MLP neurons of a small language model. Each row is named by its layer, matrix (up: input weights) and neuron, and shows model dimensions 256-351. Each number is 500 + 25 x the weight over its row's rms, rounded and kept within 0 to 999. Numbers have three digits each.
After each neuron's rows, "fires on" lists the tokens most often at its 100 highest values on Wikipedia text that the model never trained on; "fires after" lists the tokens most often just before its 100 highest values on Wikipedia text that the model never trained on.

L11.up618:490510494522532493515503483489479515541487497518502511488487537525476448502467505489497458500551549476499523501458554496537502513535540531535467467478473512530499486481559464529503485486491462541492483503466504505533558484477466497474498507509457428498513505469499549448482479482490491497
fires on: "2", "in", ",", " ", "y", "al"
fires after: " ", " C"

L8.up1512:507512481548473466487496526505454506485495476539513515495472551466514500511447478488470525504579468500463506500499507509491495511514515513519475524498518496479502442536489529498523514516498484481500512552505509516452512497497508468471497517515524507480465469497482481503482461491473524473
fires on: "2", "or", "1", "g"
fires after: " ", " t", " m", " (", "0", "8"

L10.up1108:456503464500507449522502503529498504540507509520523487515495440485523502500540517484525525498511539530523531502514490469492451476451545510535512523498507482524505499463487476482493531499548499448501494473443489510458449471528509521485555490489491545509527495504511512492517482468497491536
fires on: "le", "y", "c", "it", ".", "ent"
fires after: " c", " C", "oc", " conc", "c", " cons"

L10.up1758:493511504520551475504531531519513510516507475482508523486499511542515538488478519525524517518497538482498507514495526522535488503493521505524499477486492505515479459482516490512509483499493511514531524459497407521548535470448476458456532544526467457515522522494477518532492444477514539516
fires on: " |", " h", ","
fires after: " ", " a", "-", " the", "27"

L8.up680:451490461474513512466458519547486507484524544469478504476521525520479481515443477450504499511572507528461528550467496512525488501513500521495510465527502477481523544485507509478538520483505526512497484518503443481458513499507513496492480507522498503531493464528502521520501499447485464498
fires on: "er", "-", "r", "l", "c"
fires after: " D", "d", " J", "nd", " d", "D"

L8.up875:498526502544522444501474522532520497512481512526517458505480491502492482528491551489507519474481485530507495517488484492493495531495493481531511473507485477439504510501471506483548476506492483500506458486505467478498484490518493496526511556532476508479493487453488538515488503474436472480
fires on: "==", "in", " of", "al", "a", "el"
fires after: "\n\n", " (", " University", " c", ","

L8.up1247:483518481449548503496470512537493499518472468491503519447540499479505481514547462458525489524476454478510503480488465456496473504498508508479483463468485493501480492474504476481501522545501535504486452520521481444530487509526509521502473515558525510485487516490549487542488461534489521500
fires on: "-", "h", "w", "l"
fires after: "-", " Al", " al", "en", " Z", " ("

L10.up23:482509466462513532465471464534510518500493514543473493470525482520480486503517513510529471494531467517514526499523456505514462489453498491512481508512484489498454513468550475489516507506517493526540450483483415474543465486492491489450501513506509516475490549531502535493520525535488528478
fires on: "W", "L", " c", " of"
fires after: "\n\n", "\n", "==", "arl", "C"

L8.up129:508523549461494473507478503451499541519459465509470528453475557519510500540439494463496478494468505523518452493511446485478475511510483507486510480516511489473516509513509485526511510517472503510469455536514522481456469498509450475541503493555491540506519538519480467486480490541483479491
fires on: " ", "s", " that", " b"
fires after: " in", " to", " around", " of"

L8.up1304:470548485512501491477482483497506502489496491504510478514511522499502508530459519477471465452495527495484513537494438498506471466544497492477519469479488508538513497503485490487529479474470461541497470522505477471542527465503534484493517521582533497491490510512527477518553492489506488522
fires on: "E", ",", " E", "W", " for"
fires after: " in", "==", "\n", "===", "″", " on"

L11.up1310:496524518512525488533506495496487516496495499537478508545507527532472521529475545476528518503503519496462420544456504518480460490484517512515535525498492511490506540515538507512482501525505567470482467548476462518532533483489495494489532513535480523489519520489485538486521482527495478479
fires on: "r", "g", "p", "l"
fires after: " E", "ü", "re", " f", "le", "ro"

L10.up1647:468476488507497529484518496518490496500458490508427492508532464541512480519501499471514488512558433476535480478506474513509451478484559490488525446500499485524510476506476506493533504562513474473501509493503516497447518494510463503523501546484466472475515453463508517521570489553471513452
fires on: "93", "90", "95", "9", "um", "96"
fires after: "1", " v"

L10.up508:497545525526497541499528463505494549476468503472523513512518494479451494508504521512503487456494551458483496510481513447474480518525517499533538487474492500528496483481470534491523519491510496509499473469518481516529472462506474512466507499545461492502505499511510432483509467504486501522
fires on: "en", "yp", " S", " B", " Al", "ch"
fires after: ".", " t", " T", " a", " A"

L8.up1238:542477495546479458494516516503481489510502508492507448506493496508496492553441511510542541493516513506507516489477486532478449444488552460541503530491451469451522542526479507500499474502481486497470522492465476476516538495509499487472470511509519506457498514496509477507490482485512501513
fires on: " I", "i", "2", " of"
fires after: " ", ".", " B", " (", ","

L8.up717:480492512456500434474490494509513481475492512514522461464482561523484484527453453506490503566506523466458524499504469510495466503569465496543467483505502474497538455523518454529518506475464494529485505518514495480565510470510518504503550491544476482487523553483526504539476476456480507467
fires on: " ", " beg"
fires after: " on", " a", " the", " ", " at", " went"

L8.up365:494554497491479448519531514543495505477484474493457532478535564527488480496522506475499494476488474488543438465520449509486493506499539552448485487466503537528500500500519492464483536527536491501465512466472520507552512511485473561513517528505497479506494507492539459490506477514487497530
fires on: "t", " not", "re", "s", " long", "r"
fires after: " an", "I", " was", "'", " I"

L10.up276:491485496478540493504464517520455496487466492488473498561454565476461489508473535447487450498513481526517475509485467494505510483552483511503507455518462496470502551534471506441529483518461470462549497510499526494533505523474499490484473520515525496508531485511460472456473484504500502505
fires on: "ase", "a", "ell", "A", "hem", "an"
fires after: " c", " C", " D", "c", " d", " f"

L8.up601:514484489509481500485528496526471518481500476512504499489477546551520440479464502492495507491491495522526506494494524492518487474558515488529519458536516479457505491540535528525507512485501522530463499511463474562489544535521566453508512510488476474486535499513524513510523526473494468508
fires on: "el", "-", "I", ",", "/"
fires after: " R", " F", " B", " Lab", " All", "R"

L11.up29:457484484499528495566553501487519537484540470544495480467536475512492457508516506502508459477505535506469450489470477484536494489516485505484514493471490480511509473543521543540472515496494484525551503482517488487486511500491495461509501477520494495470511497460519519490487466508520487512
fires on: " first", " one", "A", " his", "ost", " A"
fires after: ".", " the", "\n\n", "\n", " M", " of"

L10.up1079:531461508541479486496479475529467505480491502514518492498482521452537435490505528518515510502519521524490480497468528525534455486535538479518474510508497464499501498532521487530524529484510498497465502467479484548481476534500520518506511493482471461471474508515497528500501500498448504516
fires on: ",", "g", "i", "w"
fires after: " T", " p", "2", "3", " Ar", " E"

L11.up1051:454538497534532503484508487510495511449507474525513483509523518552480535484441498538489494505496541541475520517493526520491479493523469528489535475502508486481517454456484491508479494481504512504533487562495487474538496494446528469456520539528512516491546503504476468509492498508521520496
fires on: " ", "A", " A", " G", "ail"
fires after: " |", "\n\n", " d", "\n", "."

L8.up949:505466497498537500505486534473480468488481469543516516506487545537501510505496494506492507496513519512502474459522492498523521517511490527476560498492467478513497496500528505438535511495531501482523460467516473510551519490494474496497479501521529494531478476507500503507508504470467464459
fires on: "t", " known", "s", " also", "'", "r"
fires after: "I", " I", " also", "é", " al"

L11.up346:501531520491507468520520505525527455497500533468477476522501488520485521500515511499524516508534517514496446488463481476511497523563502514507502517500566509446482507523523523467476503516515496530496507553524513493494507529503487524463505511475448482522495475498503512463462500488463535488
fires on: "ra", "ro", "ol", "se", "ail"
fires after: " T", " imp", " t", " f", " F", "ot"

L10.up1112:499502525521513481501463509516485521498470448532504531510496496510506512477508504463499508487473478546520479533469478500447472551489494492471496490481461485478514470537497473480555458473472531480499479528523522524499519467492482439530487591538511468469564539528503481486542472485511509553
fires on: " and", " s", "ison", "n", "or"
fires after: ",", " con", " ex", " pr", " inc", "ist"

L8.up1151:535491510539496489481533510486529532550512513533469506537522525558455443494450514500534554536468524522482498535479483519515507517494501479482479481463525513485460507495482510494500503461435511513535487503497508476500532489535537509503530570489530447479473491514509535528442519481494497452
fires on: "h", "el", "'", " o", "est", " Ol"
fires after: "W", " W", "w", " Le", "R"

L10.up1303:467517476494495491514522505502480444486478513531482525503462494504476479485423484469464489476491504531535505498515490524536480455478527538542511471461491462482540511526475520503487502540478478548463495471501450490494523488484494516530496471501481504510444510497507462501514489507480501476
fires on: " This", "ant", "an", "em", "ut"
fires after: ".", "l", "er", "g", " l"

L11.up283:501512492523495435504459518505473486502446501478499465478473544505466525501457472537471484483488490454504492493488489518506494476479492535507536476512456465465519513520526477509529449542496486484487483498497513480474520499474536507474510509513486465492554504456483573514501501453473494554
fires on: "1"
fires after: " ", " ("

L10.up119:453489496500548502506481528544495510524447539495473509535484510514499506510471497473469492488477496505490487519495460506511465482532517482451502476529513479475518548524462482491494498508466516516504460490516493472513537506513523505491471522483518504478470492545499459536493485508494509537
fires on: "l", "r", "on", "oc", "gr"
fires after: " d", " comp", " cont", "D", "d", " ind"

L8.up572:522522500453507476543527516560454500486492479472426442521520496518487499477453506475492466497524504479525490469536447490502482490525553503492472482475494450557517510505497487517514506506484467477452508502514506493494502499464510487471483478501489456472551503522520456484492469454499525526
fires on: "ed", "e", "ated", "ol", "12", "2"
fires after: " ", "ic", " dis", " cons"